Weights of a small GPT-style language model, trained from scratch on English Wikipedia: 3 heads of 64.
MLP neurons of a small language model. Each row is named by its layer, matrix (up: input weights) and neuron, and shows model dimensions 0-191. Each number is 500 + 25 x the weight over its row's rms, rounded and kept within 0 to 999. Numbers have three digits each.
After each neuron's rows, "fires on" lists the tokens most often at its 100 highest values on Wikipedia text that the model never trained on. A number after a token or word is its count.

L3.up218:494532474478520549528552507473559519497518497528506453493458484477478506489471486511517507522489474490512474483498476515506474532453469532566479501475457466527507540501506500507499473494550493502477546491499507475521472472498546482484468469508460488503557485521506478491479499466501541537488485506500527503511471497503478505542504482507496522528497503481487464479516511529486479530461485507528473446502490498507512457503475521472481519503534514474506511533551441501493566488527450515495482490529541505485521505519510498458500496475518483506481513498501506499523537478538487443
fires on: "ad" 32, "ite" 25, " " 8, "8" 6, "st" 6, "s" 6

L6.up588:509465492470438507494511452472489496505484498523484457554508474465485504512522536495546563494528508514486498547478525494527508513479501494514470482535487469487455506512486462496507523518470544523490537516466507526528503494476510475468464467546481515507476519486506486500515473497477503510499498508477531515479486558511506482478488483500523488522523493515495504551499504538502473519523482554502488505483493522550504526502515504496443461461474539530496506492484490498455502494500501520517526494496562500498525546504505449546453509452474498456558496460499515504479465497499487511
fires on: " \"" 60, "\"" 8, "'" 7, "it" 4, "ition" 4

L3.up114:480471487512484528511469472497513552508517530546539508534513505481520482502526489490498485484537554515522498544455430507528465553478459503503486524467535487497527493491485496507511486519531513468505512479514530518534474469512472502476496511493491498519536550515501490523494466522491499509485470541475500470468523464511528540454488487479526437480493519498495559515483490485477501503527502463516470518513541505528506515520502539535505462470529504484511473462532520463502509491505494514484521522494459510488449465503556529520533503496512469486466486481521486486506470523500466459
fires on: "on" 27, "ot" 17, "ed" 10, "o" 10, "ve" 7, "t" 5

L6.up161:518503470528483553487479508510530487493508517448488511494502523534553524495505512470541495467522520494474515475462510504486469427540528519452481485499499533474450500483532481491507521447522500491520494512475462495544490524493523513533513535517490516466489498560518464533524501529510482464523506544512511467511517476544506497503490480469540474507479479529473489507477492489530509471494485485490467500534498450504529461545491472480495470479514494498505508520510469521489517514545510504476425500521492508513520487461513505506466469504525504536504498481514521492491515449502559467
fires on: "d" 17, "oc" 15, "th" 10, " District" 9, "s" 9, "er" 5

L2.up123:523462503535490456537489525457505482517521487481499491518515495525495490482499508478475514529497491497433473504468490508475540482513473500499483503483531512464474489468541526507522472474491484524526480446477510436542508560529498544516466534551514508468482535490550490444512489493502489473526489489488461483493507526458504469498464481499500485513491552489492490440466472511509486484472472492517538508481499517494489522478551522513517514514519492493544509456472501488464502480491522516513543525488536502487565515459541507520467509479522479481529502540502507515489500498510490506
fires on: "ic" 37, "in" 19, "or" 15, "d" 8, "age" 4

L2.up13:513467441491476524509518484460519553514519512504531486474434491483503530502550500469495520504491499484484460495498524530524483487491507506517481513519477476483442496548520484509458534521526502499505452494520523470527535515547489534498516511496479497474464489518483480494465506563516459484477531510496556499543512494467532499493513480486464467499501486525463495495528531475533513447468522479506529469532481520483457563541490532484493486488484487532479527493524508462523486509485520491470470496521485497470479539499492496487469499510524524512486496487524520465494519541524541487
fires on: "ch" 56, "f" 14, "ation" 7, "m" 4, "ed" 4

L2.up101:518491511480510494499471513510469475482492506513485511474483461533504511508504496486544500535497503468508474547519472486480520516565467498482541467538546533511532492525510452520496509505496530497490567524498459517478469530502519459497505538506441542512538457529474493512499511479518513480512516498505496503510493489510490498514499446507463497503547500518504527452464506461473552491492467489501484432478463546480488478506550517469495457524553525474544499490503510485467492507487507484490515500477524503481509490500475492473469498519488503491509484489496555449527511487498545527
fires on: "p" 29, "st" 20, "ter" 20, "c" 10, "ba" 7

L4.up764:475476474534473492453548527488491504440490523490508535475498509514520483488509514489469471442553526503513467530528514519493476490488506479463502503506526476486499531499499454504511474526521513520480507506507533458489521489487497515487503472496512530512508512445514466537497466504460485468566512531543500500472501471441524516513488513496478525479533532523498515500498508503481507440500516496469489485540465524518476460516450473505462475511502506569484477537500524498521553502475481463541484522509507494516526499461510493517490535502474460506528499502529524513548488510469498528
fires on: "ci" 18, "ec" 18, "li" 9, "r" 6, "n" 6, "im" 5

L2.up580:525480505491512480482551478486471515503471463502530517483504480532506491467507502500520476454452471483485520527492510500454488496486478494491503511549494457498517520506553532515486505527504496465553535500458526452500490484537502526466524535536474481454511425542477547478498505575508492468468526493490508508460500518478508480499483489466532484545540467522494498499509511500504506507471484495517521499479528553479514483515501504502463512501527506518531524506533497490515511467523478448504517567524504492461481469500476518474521486460514456498521489486499527530484489488527507508
fires on: "mu" 24, "po" 10, "D" 10, "S" 10, "U" 9, "me" 8

L2.up52:509487527509498470509503454560507512511507491501453463522506477493468528458549497501486496517491487522503519504501479537486506478499516527457496491475492503502517493539545479495507471466524497536516464502494505510502488452471504459483525491504508474487499503488500467489548447472454491439453465490465516511541499502528518495491451543522461491502524492529473509493479516508504506522542480522528482474515496518474501510473509534501492553538524484534493546514506478510473523499537481544495509529491433504451499476492466475529521489486459487517578488509493475507485466488520479490
fires on: "n" 38, "now" 17, "ly" 13, "th" 11, " still" 9, "98" 5

L2.up553:492509503497467502506498537508521515510511490489492483493446516499483466477517459503491474519500496520540520490476508539480515476514505509478503543466537535446478531488549483488451502502483491443518469498503539506505485467519515476474521545488486483502481501509483528495474474483467541495521545534519500489507518464476528541485541498485540490443504490489492489536501566477499507532522498494518509498499505505505473507507487474537520520468537493446520509449513476508553509548503464443486493462527470489539501497471504520460511517496505429507505531503545505467484478478528494492
fires on: "ur" 44, "d" 17, "c" 10, "st" 6, "an" 5, "ick" 5

L2.up628:514497538480523488504428509478514489521496533510507480496493468517529512506502482504495511508461510507544518506495512533494513479524479505501500521487532486485552523539507551512526485485501483514481470513510493497497471512514510513448517539521542465473469519472481526484516496560508484475504559450490527465492451507515508450468508492485468530458547438499503502472482507508476552496540507467494464491505505487540492488522555496520480534528481467511512528484516483510460517469516513476507523464514520500469505465479513462511567511522492475500496543497491533534452514484491502510
fires on: "er" 17, "ment" 14, "n" 13, "ist" 9, "it" 8, "mb" 7

L4.up54:465480482516526495502484537510524563539484503456506485519504533577538520501540514485507505500525465502499491476487526518541514498507473486501499492484541476463480478537475488492455550483499500499450468497532523491479506550505502464488509486481475529469485479490446502479498452498475548518502463523511462465470492508512501462471541515511475482464513467513537486501469524516484517451496495466510503522502493505477499523519528516484481497549485500523522521508497522491550518557479484489519482513490516509522489521553463487487512513443474502480519534501489516459494531508466476505
fires on: "'" 90, "d" 6

L8.up732:547452514492470522551482483516482499518490462477516517488504533507527508557503484486512512515521507483506533547493549455517502472479525506505458528470521476497506483500504486491534466511467493466517497504496527477463478486518493490542452514535485493488447508503482530497523558449438511429519556474537464541507501517499525492479525503457510458491499510486517568535498478470523477520490478508480519506503519530512536496520483472475481473494493518476534511504510510485490524507510517511526481488475491441504489481495497493515487516459474476521455485479517521509496506497467507469
fires on: " and" 25, " part" 14, " Ra" 7, "an" 6, "z" 5, "s" 5

L2.up200:441507524479506512520464505487475523517478524533494497527471493526490527505513512539471475546478458482504545489530509494453512486524516510463497486503522485540506535518494497470515487494511471494517497458471503530505526476492459469551504488478500483465556482495466505474502515458474528466469502507543541467504483478542479491470501513505473494499531482506559508483493495513546503475541504554513513483520483526517467504470507545556479511496523508511509524498486480525510531518472490510546503483511472476508510473468446558528483532504479528503492530455468498469476546504496495503
fires on: "ad" 33, "st" 18, "p" 11, "fer" 9, "ten" 9, "n" 6

L3.up626:530473468497534485533513511533498484500520509479470514468516479503472495484458481532545574492496527499512443515478467483485494439461489507499506482530490491504481472490503480476488472514457481505526483507445488489509494506508488510475498511501495485568495475476506460461473514491455497507504491525542517493537520538459548509454485555457502514509488550474531537530522498481506475497520498492496531532491471480492495499458506529493505471471549510493527526474522528525505461525554509486518502502483482520484493535466443534507529498492544508503497486515518500483494463488522521500
fires on: "st" 18, " or" 17, "ent" 17, " and" 11, "th" 7, "ra" 7

L6.up170:539442522437512455545492472473509538532481503472485494534494531474469484487487518496529490515545486510520540503452487461507505496482492493484494525532518514488501521546507508475525476482491498458501488496492478481545508479549478425529471494523506476537540501501543475501490529498504477507526492484523476511479468466419530541497467498470490510477536492462509523524494525498521501498482506539500456451508480482501543529485480522459521534537516470495522492538534463500511495479520519486543492514511474493484491497491508489513515511513495490508541486500469518486499518466502496537
fires on: "fe" 17, "st" 10, "t" 10, "ra" 10, "il" 9

L4.up307:511508480485503523548483490520493508470487504493475463481488493533513488470485503531474543523494542493500526464522486540466490526493475459502522504491500528511512497511478488492494478505498491505506526493516502541445462530516487503516456586471509546513507548495507499547496487516531494498504490476470475503500521493512502526510495476497479463474483522508475474455513492485452505547570502548508513517531538490495486572514484486464478461516488472488513510497510485506530479482476507500523528548494472508456475460535529491514497498474448490444517531502492564487491478479494502526
fires on: "T" 11, "w" 11, "ary" 10, "ic" 10, "em" 7, "ce" 6

L10.up710:513467512525524494488494515493470478489488487478485498509516508490476476475497486523543541515522428437479502506495501521523504458556484466473501507497499492503538453572492539512519515501520528498504493539501497478505500500511541508461474475505483479502516498487499528459519476509483516524495520498542495463540569532508526487540488485485483513521463522529459502494487479477465476529505498505510509479548495498494530536508476502474482489497522531473482531458469519548440504497521444531485498463503542520506533530498536510468511492474543497457473485496484522485506510489536526485
fires on: " for" 15, " only" 11, " Do" 9, "o" 8, "," 8, " not" 7

L4.up663:530519476479451485491463489489507499519537475502517521508506477511541514482545472519477509515470475529470483536450505505520512449482489475495509449480507524435494472517463501444513485492478513552486507511520517479555524535494506460498474489471508537498512513497496447542510526491494506519495472478480554484475482512498498513518549509489490526505506518467459460491503528529514483508484465506545480484534535464517497529510531480474505514523505530496486473519461518513518477535475527484514537477504528493494456545495497464451524500481522552527481519487535520502504483479495467516
fires on: "leg" 14, "d" 10, "land" 10, "ham" 10, "b" 6, "us" 5

L3.up464:475494494508544503525501477450463527468507488501464480479513445525528435510522462509500461549506519452512537486483522513534481502504466542516474468481508529500517532524506533495495486474449496441500535455504496493493504515522511478488501491490496479459518474510485459510490475513508487518515493501485505460512510481484499505508534507519444475527533516499470547457495513511550539443496537533499506490452503536517506529534509520506493458527527528506495533509500476495515456501536518481506527526468494494472534540527488500489451516515495481477477506490508522533496508485555495494
fires on: "ine" 13, "e" 12, "ic" 11, "al" 8, "all" 7

L4.up239:436476462488507508502450492463486554486503527513503508501538525535507513500456486499484457504516573512496497503453539466485517513536448525501530510524481516518487500470528490484500483474522547520494510476506473538496527491463494537511487476513481494519528469499485531520512478479508486537530526491492528532503511498485493469428531506506473464512508514500509474449540476491461482486516519520525537478494486497470510531497506482492509485462501442480508548478503461503540497504481482524538512531512513552493518528515484525512504557440479509468482494484504503493489519486513478501
fires on: "ar" 13, "ur" 11, "ed" 10, "-" 7, "e" 7, " tr" 6

L3.up752:452500493514505490488502487503513488530465489464496505506507507557498562491512486500512490472480534504457524477494498508486555529480554510451480485481498480491497486526477508508526485477471525486463531519542467483512536521523505512504515539529516491480503503512443535468524495560484514488525496512507548497473535479544492475440514493491512501539496466499519439516515492448497508493508486501493529512526479491560495538534459493498516495529519470524533530514500491524496496477511491439529501499461470477518509530510515491478459513508462491454508516472484525485470516480494509445
fires on: "s" 51, "it" 27, "id" 13, "d" 6

L6.up723:509484503471499508561477508531476482539454469486535502485465510494535460487498496498529472512494518492521508514520539509472517461512501471503517492505467489522491519496488468513467467466475511503467493525526453531477525555495550458509530498510504522526512472518493527504547444522489522516550456506490533519517483506509486508549468514486506492510526484521501534484426466504485544483484488503511512494514503507520465470476525494521470531507538505515473533534511488506484523525517494507521507519488540496468477497485480518438448508539494497552522488495483485490511514454459463469
fires on: "at" 20, "it" 19, "c" 9, "ir" 6, "p" 5

L4.up96:476430485506478489542487517521497489520507483506516525510484518513539523506502428525483509550486525485521526526526562493489507471512520531496480502495520489514492493507511503527462536514521550464527510525484497468505521525509523456499484499474494490563469481497465513518498493482525461447440489557513485498515516473509508489493486495545474528507474479495503513510529493463492505508515520486506465519494514509489491485483478483516474488497539468441488506473524521475514480506457510569516481513524477520496471493486426530518470533473499522499500509489513496495513529501557445502
fires on: "k" 21, "ed" 15, "rom" 12, " date" 9, "l" 6, "ney" 5

L2.up648:526555527486510502515511486468441515459525521508571474483463473531528448523481503445509519491449520497465541485506517501483488445512499480493496494511480521504522543518488468488433486483519499488516532497491465535537478525478529481543455507511487465487464527488500502531489496488501498464463490505478473492544524518506484476510522545497504493526506505475489462487534522500467481513455474524524507515470514481499465500510490474523522469513523506487499489502493491494529481503502541494518478537485518493492546510533496512494505498428502471457520502486529544520496455500481493463
fires on: "ow" 33, "w" 15, "s" 13, "W" 9, "ce" 7

L2.up291:530475489468471510464493490459511494527498510463502531541453520493500516525508480534499497517529486484505527489490503497440531462521456525519481452461512475526510514522468532516525512532476491545464574505470470485504525481501475506467521524515511453526446509513481485507504523474499503475509496468461476485500490509486517472478532484487461527528523510502519523509488485479514520513540465471495478539474483512483474528457517469538530536502498523508538522481485551534471476475522501525515507516533500510486506528470522473447518526480535512488463501502481530440489507486481516503
fires on: "ed" 51, "it" 10, "n" 6, "cle" 6, "ft" 5, "in" 4

L2.up575:506474488526489538514507533485517490490486497472526472517494546431526541507535489507477484531500487498469504559461494535538520470540521506554487523468467470480503445536520522503502457500503474489506522480516517493492500498504479523490488494522479450497513492494504508470481507518500512485503529484466544495502502495503509482515480549498475514503496458483483467495504527468558561505475513476500504461503511501530502515481520495440546509542489515475539513465506521486482470490498485521476505440522507504482511494498532482518494530544504491477471502548527488455542483527526442471
fires on: " mi" 31, "m" 23, "ent" 13, "ch" 10, "cho" 7, "mb" 5

L8.up348:532461507494497518503498552476482553481509483483502449496465527527489524525520513510485520553502499464496461466506518495472475488501483508482490478502533511483471528522509502536456495525507482486513479494495518525501499496522524497447464533512453505514502463468485512509474458532511548514511513492535480528469501539488466466532554513500502450555506447504535494509467484515512466516494501491515492522483518530478464494468530493509524510518509491464485534516505508506494537541499535531493490502490465490542473472502487443478533532485487490509427493458484473503496527448482514523
fires on: "ing" 17, "'" 16, "id" 12, "s" 10, "d" 7, "ed" 7

L2.up445:511536491467561474535480480550487498509498501498496528526567448488493512478494497479549495495509498504518456496518505490516506499507528497468482477494494458509484494506480496505500480488480509495513454501492475494513523512476486521469446477445519528498498498496476510513511525475516487515524506482537475450484482506529527493494490479542515530510480480478508536514508499483494512487514556539486525518524512532497529530476515458507513479469482529489515487509540477469458490455502498481578542503477453464504521523463487540470504483509456454492469525503531512479469463516487543447
fires on: "i" 22, "a" 20, "e" 18, " case" 7

L3.up193:513469475458432479493513474523559494508488484459511496507520504492493516525502496547486487486503493509463517524502558520489559509484492509472455441490510462516443472476499513491499504503465494489473533525475489494483510527465498512556475462491540516489528482509471500535520551512491489499510505485503551508501494516502527477490512447502493499521459542537480483533488522439502489522505505474549525529515483497507481506506463472470476507489535510513502482505499508490504524487520503529494496529477517503462515527536493470536533472459474516420477491480470485525479477508497503492
fires on: "it" 55, "id" 11, "ition" 5, "im" 4, "hop" 4, "k" 4

L2.up438:502487513500473465482503459459473500512534506495520512537506508481491536501494504518450492512530509478518498482524476533441511460452504533461536471488478481487525523551543532474506498474513464537495483476472520549522501510453490502523483480480504475503468506499483508493518476532466451492491486535497495508510476513521505512491462537522498493496540470526530468497483521480544486450428467520551518506508536508556474503503496526520514493533546495520504543552475479559534533494471484474496500511491518505516526481479483480481479509503502520487498532527486510492463486480489486476
fires on: "w" 30, "fer" 22, "th" 17, "tra" 10, "n" 9, "h" 5

L2.up267:538499517462515482510499450490550553472512539483494533505517517505500482494498514490485553493527480471564527526472474530491510482544513473488486525514540508479536495488478525561491540502519508480484512506544502486511506498552477543506476506477512493502512442518520491493475499515525508508473474487516499518460487489498508499475505501470455467550501508487457505525510516532479496485468479511487498520493541521496539466538482510544490525512508449511505492516532498467526500513462470556479499508460484523478523468490514488523540485492454477516514502477510489433500506550481480469
fires on: "re" 25, "t" 12, "ot" 11, "per" 9, "b" 7, "ke" 5

L6.up575:553533499512476470555482471567510462495531459485484485507479504470516502519485496503503548513518522531502507514475495486541519527529492481534494491516521492525481498504526491523510484498476441513506462495525516484511489506492525478512484522500486467489509524514483470569529537475519498521467499481496478457502503502501504480544559533454491479533527583502503510525476474511533483498481480496531474495529489494483473517488507485457503465480530501476534495492492468478449538518504493490505511501476500462535478515496495454458495492531483506518518498421496505513508485510511536456
fires on: " part" 30, "p" 11, "ad" 10, "an" 8, "n" 7, "un" 5

L6.up411:487498519497495469498519525459508526486462520520476525480538502538502491497518504525517486493486521494512507514485495501502502498474488489517520514506489494477496527514439498512534497526534506459508462527508462493526471472526474520500496492541520488546475470465499493487491560521438466498539472521475496479438516526503514499497488532509470444459489555498505523514506533499502495455466510515483522503507490483500540511571466483459449499500536515507547529496535513502474559488479469511518507495441478474505519533496526554481516514502463451518493499495537501525518480532498494483
fires on: "r" 66, "n" 8, " Pri" 7, "l" 6, " Ri" 4

L4.up331:519515524469516475486516496509494489458464573490497467523481467487501512540472523521475495497504487517482520520449494525499544515497436487508430507443529478524473478474494532497509518503494488513509498483503531517513473503524478472500512473510509431469541510494505503463491502531459517477479468460480527463536520503521508522494497538493449485504466469514480505490470472509507528546548505520543532502516525523491476522480545479467480490495459493505501520513507485526511466501494507496478491503510521535562544493485469501497499476540475480518513524496498495495573498507500509509
fires on: "g" 25, "ic" 17, "th" 16, "m" 12, "d" 6, "nd" 5

L4.up656:479497443475495537521474514531522535459513514522530461486526544466503495524482492490481484537545476492505504538485500496505528500521504525510498484509483517463492501518499485496546523531512456499504548455499474523543443500522468486557513487478472429482514531510487516511473488484468486461511486495529531502490501515505479497506514511477480530513517540499494519512471494465467497493538503491500489492491495537439488545508546492489491493486471492499528504520497492418526494514528512515491511495484504483517533493473491499513513504498482486444477465494432531554508447503512521478
fires on: "en" 26, "ho" 17, "e" 10, "ian" 7, "us" 5, "ev" 5

L3.up49:487486496499475499493512512507525509488533492444520519487549500515466464463480453534509500498469538480525511513511488489524517483549547496454509492450460497533510452494534472493501527469470532509522460488503492457539535491495516507508457485529462504519514509505508490504489517516555523467500501546516517466495508478480489543522493519496461507547521485529471516488489473469482535528556524494480491528481524486540499513477480500458500468500515526514486484480545498517519478504485470554492511475506502515499505492449475493503469493481496450524500519462453511528522532525502481561
fires on: "ed" 24, "ent" 13, "led" 10, "ho" 10, "rom" 8, "ha" 6

L6.up710:503516491484517536539475500515469536481506506486510521474480504433516485516503513504503525531496486526540472533571506459503496519496529508502505478502477527467526509493503506472510488500501475485516536476506490523520469508509460499500513494510517503541549493499456458478452496508493477539505488495556509544484522484511482491507541529493509476562444466509491462525509529531449486491482461504487506524468464499489500526484467469478501531508502505453471507469541460504539521470484481519499514457468536500494490531475504492455498539541469484519531479477458486524528486514529478523
fires on: "x" 30, " It" 22, " an" 12, "ian" 7, " based" 6

L2.up335:507518512470511505501536484516494532475476538474473553449514466501528507526500513545436517458512479493472466524533499491498488520474542522540538471452457484545472494546510492488500536516504508509487444475466463502474502493462538511474487492501529490510497502497446525525497510522462507460505493528468485503481497514528533540541503548503505491507471479521541496510518519473484523535494492521478485507449502530523502510485497494509521518501491502533524508523549527496515511476484495469507452535462476516502508457530482495484485511496529486505494506507507433494452520474474478481
fires on: "n" 19, "o" 14, "ce" 13, "s" 12, "om" 10, "le" 8

L8.up241:522459484495500481540532460492537508504500528513524504472499476476504524496502503531511543545514544476524578510496495500482516472442499519471512476511500476427512468518483507470479480514464506473446510507538514514534499516503497493495541506503466521505501485521516478442493499519493515507517524506516480505482553507464498495469498481494470564490509482511495492501461475514478489482460538472491537500491511508513505549488458492495512484545476474519498469492534515460491454523529552508489478561526491531531508475490500484483441470488490472511483473491527499465514472497502487490
fires on: "s" 20, "re" 14, "i" 11, "72" 5

L10.up657:474516480501532503466509467505514563489491529520514481492489482509482524491483484509523528512513498495552505494485499465491480521510475483514500469512489458530529464498448514524523497505529517488496489486484492497511486472490492489489491481494489506497497499513516473431487505515481473510464493504518496465523481533504488475500494528551447576501467525486499477486534472513478536450505497471527474438487524518548488518550420476485496526512502513510526486542530465498515439466467499526529481523481517511526495555480492506501483494541467480539533472508544512507536494491500470496
fires on: "s" 32, "re" 7, "ed" 7, "ers" 6

L3.up504:506524481513510493503489496500479468474540534511506496507501472491508514487517498505482469466485567488493498507507481543542494498491523499509458473498544522464503485509538491523535484481512492556505471497531493504500548500489455539555550467507474515435479529504466512502495529458460495491538474490490492499502472520509524532476507490489537520488515488458522464498541499483515513527518490496531500502502509439502486470553461464456485519448514521480515478535513493506488439460464518495508523505501479508528493548495522476503466533458536545473486522471496516487462501484497491499
fires on: " Th" 22, "l" 18, "d" 17, "on" 13, "e" 9, "us" 6

L3.up125:493511475508439513494510534499475457518488525502469498478484525517536525478527504515512535483478505488507502491499504484487472532490496529511536530506491511482466533485484472487475513539481505510520457502519519519481493531496484456481527509466486460482517498499505539495462518561487505500487521434502554492532556537472518549510503494518485470522492524470474474499521532482500487559532522476485519487498452511518513535526543513492496500528511513488533546503541513476493492508492462442498491526538451454454513535490513442489507506496473479528504528522516519499472500467461519506
fires on: "b" 21, "ur" 14, "mmer" 7, "el" 6, "ment" 6, "st" 6

L6.up496:510543484466499502497500488485501480454488477515508511465512495483490534529490488531480484525492530496558531458513489553474485521478498448508517503513518513489504519518507465496491457526475483495503507501509574453474459513537511479509510482483525527497478509494511494522491489487534503478483499513489474506490540457510475513481504485444504465472503591494480528512458474491497538518516508497499468468489527423504500503514517513497471509468511502486484535488533545557520488554510466539517514547480556457498512488479515494518513476494506482507500475515491523491510497490496550470
fires on: "ic" 28, "ce" 12, "er" 10, "ter" 6, " ch" 6, "ip" 5

L3.up491:470487506546507515498500514496503473516484499468537494523454479488496517524523571465548494455512504500505478543493515513506519489510524528469497528500518523492484474543520496529556505496472472469540464468486509516467458511547459510511466455482480479466519511496519463525488475530491445488531522496535504453500525463513526491500518535498475515485515474502483503500482550466489530492504503496499478486516490505496511465525516519472501499512496532478501474461508504519474483508502556493512478482528511496527525574509536471493497496544500492517512523467465483493457526463474555463
fires on: "n" 31, "th" 17, "s" 13, "e" 9, "BC" 7, "et" 5

L4.up617:495495485509515510498487477439478472538536539480541487492465526524542487474495461490488488511476507483526479483482516527502512523467546498489552494475476556476543485508512492489515497463497521498511501466442476499510498473470501494542530522492486461512504510504511516483519522528497440495523535491497522540454481447520505490523474507571506519511505493486490476503493501498526511485531499507516512467525504453489512468510501496452478531485486468478486493489540496460498503523532448473535531525444505503500457450501496532512529490538510502505497497499439503456492539485498526509
fires on: "en" 51, "ter" 12, " Super" 6, "ar" 5, "o" 4

L10.up731:551489528488499476492494522515495525462476532472539480490524458460478501524511440474531496456466524491534514493545525480497487498548503523477549462453556463512499490491477499538516453542468491501494519487520530541466521472534486507496505462478514531474463489521506526467504488528512495474449530465520522511516508513514509506481509469548511483519500452511490475526498475492475509458518510485493525515468455420514468489500514498460493484554484520483507486521493481489506515529545517496497498483518495493514498502498486487482532495489488513522533538513543506503478503492493537481
fires on: " per" 17, " by" 11, "com" 11, " do" 10, " Fa" 5

L6.up408:518514520493521463522457452468486402539522504480522467491489541514518512497477539489524464471528469471475481502542484499494535445525500493518510484543507499501494511477489487488482470453503498503492510478475507500500510503498490464504521533546520517516548488527514515497520518536505495491509525565520537524463500446519498525494479528526542477526465516495556474523475523544513510486498476501467485511480508499459524473501524450450511493513496486448539505517486526449521507516522480520509506494485492523467515477504493475475501498481503448518528473514509523471494492507508501492
fires on: " inter" 26, "le" 17, "ar" 11, "-" 7, "o" 4, "ak" 4

L3.up290:492479487492493517487497521481543470489528501418486543511495484460518512515496455534501484475467495507498493484530478531502495489500501516485512497468535516529515516485483541511511456420514456491564492497483452498506509507458503496560514495515515519514501527506492487488506490540497464479481500496472477522512508504528534456518479533501458506523488489527478489523493524504519461464476541500493507498522501459504464500533514504509501483490554529509475492471518472550463508504510481477527511505497565486482530543492485501462512441481500498531500475468529494519493570475504481509
fires on: "z" 36, "s" 16, "age" 14, "g" 8, " have" 6, "d" 4

L3.up273:508493545461481498496513480488469549485522544481477522507454483497450479478522503484470570545522449537531477512524515495492477494515502534538482505460495495523476524511525491476534477549511492467530492474499523524520471506505513504521496469505548449554552453453489514486499487499457480458514502496518458507500478524490497508514481486517458503460516481518539521506537489514506508511520465541487479461457535500545510444504506495465492506516490508472524552516508508483503501525480493493506475505480468504476480503515511501516486499547504520460506505475480492479512509453528498512
fires on: "ra" 29, "st" 28, "th" 27, "or" 12

L4.up41:486496491494517490506483536497510508527517479461525546515500506515463502496491491484502483552512478463505458513468498525520520497489503479534509449502488497502489492496450576523489528508471534493519501450503489491520491480443503511524480503526481556541503482455497471532529530519472497475512521495495568478518506519512507462507499467525508468516515455509527466483512501503516501508493481485515487532523509524514476562494495520497447514508473481518502462496478512506500471471522529465477484497551478541491440505507500512537467503470485504496499483488525521480519451505422500549
fires on: "s" 44, "ed" 20, "tri" 10, "vi" 4

L2.up293:554469461488521503526524514489506500518515461491504514517514542501534493513471481495485498473467543513544510496470481438517529436484493518538529470502488472492519501479534500494425510504491522484505490497527486508516518535537518518509485479540488491494502486500466489518490496546496472479511507472467525480512495512536555485504518502441536486502481451484497487526574531456490522502494488517510527502501549523510493490472501517527490489506528492519544518518486464516509496495452498469471494537536492513481489457487500478513486520459477489493501512542492559476480500505442527510
fires on: "U" 23, "mu" 20, "ep" 11, "av" 11, "ur" 11, "ion" 5

L8.up739:475504535472496491463480467547468511476521505506551513496528522507457473485525485509470499500520485464487471477543539502471490534545495511468498537514513512531479508481464515515484478536487510462520532509515505520531460483488544534487446463512458504537469505481431497507480517479468551475511502526561508515501524534497512498500492547539485530499471488500478503460460474454458502506505516498496481507495486461482518501469482521435496437480497529519509525509519517511482496517492497529509476518500532513498504518464525491507510508512512488530475515508534486481491487514514565500
fires on: "–" 36, "-" 7, "o" 7, "ba" 6, " " 5, "," 5

L2.up355:459526525498525443492462472469511551463508506469523518498502486540490507515510463499475528474492487502540471553504503506471506499466543526519494460502489476519467495500505526517496516486485520482516461558513513504531538502477521473498516505514475495501477513516451522516506516550470518476483474495535477530495533513530496497516509499529543481495483527506524506449466507438478500507486492493513493483450482511551469539513547482522536535455521541505505493521502502565545486460468507509531487511501525510497519473506489500515493513450469529525507501541493472507474527489462505514
fires on: "ce" 43, "w" 7, "an" 6, "s" 6

L3.up58:519506500502506501510482525495474495474518495491514502505481452499521477461501477500519465479511535531525517518503480513505480516468533525458494512499448512444497508475521521477480494523457451516542494529481523490525483527521498495502501553481499502519527514484450473504507544485499498522482545511472508523504467484505518484517520483465454523491468483489479559502481497473527471517513532515528475504444449491509530496512526511469526485463546467516536499520537541521486509519512496454468525561480486522454479541491487533467473532502527465488504476445524483472488514508537526503
fires on: "ent" 21, "ant" 14, "z" 10, "ut" 8, "th" 5, "bert" 5

L4.up469:524504497481519488504501515494500472461483466478486506492462484439477497519472530465487501501509531495473508509511524522506453453496524471478515479433495477540464549479503518467472479493491513506509491505502510487532490491491462526515513500549523507516517507537510486507484473461538484498510542527496521460490483531503542525472504490512530512470483484502542508522505516511443468499541503521497512487490524529493545532489462485472500491488459523498509526556506501500442500501525512534533565468508506516532484565494434495456491519488489485473492497509509524496461502481524551486
fires on: "ck" 16, "i" 13, "e" 9, "th" 7, "ite" 6, "old" 6

L3.up270:504509473492516477505503497523542525505509541519501543503473486479495520461493509514503487521513533492511522478486502487504488515469512547466468500479469533503478467495463538509478533503473480494502524523503520446516506520556499482486472464484459484537451494478464504487485524493538463556489454514503480480501559484519570486542473480541500525497484446519505489493502507500514474529519508464471514525516457495492510465473513520517490465459482492525481500528506513495521485539513526518500511533558483525490532517531474550516467500468477491540482510522499520491510542496532451508
fires on: "ed" 17, "k" 14, "rom" 13, "il" 12, "re" 5, "ick" 5

L8.up455:463514532503502507526494518455491510528478507496522530486468470493535512465468483560489491524545517481510496477494500517449483486490497495535519492494471503480467531481485510517508503454517525512561531532487570502518486464492495500462492518518488559521521500477490412466504532496487525510461545493457476498519492534511481496474476439539456496498507482488511500495483526486488504467481491509469478510448510516518481509490492492494475502449512484510544512481519523507484493521511471477519518537468502447474517518480523544505476519504501525504501542505474535508527538516481471513
fires on: "s" 29, "z" 11, "ut" 7, "ist" 7, "script" 6, " W" 6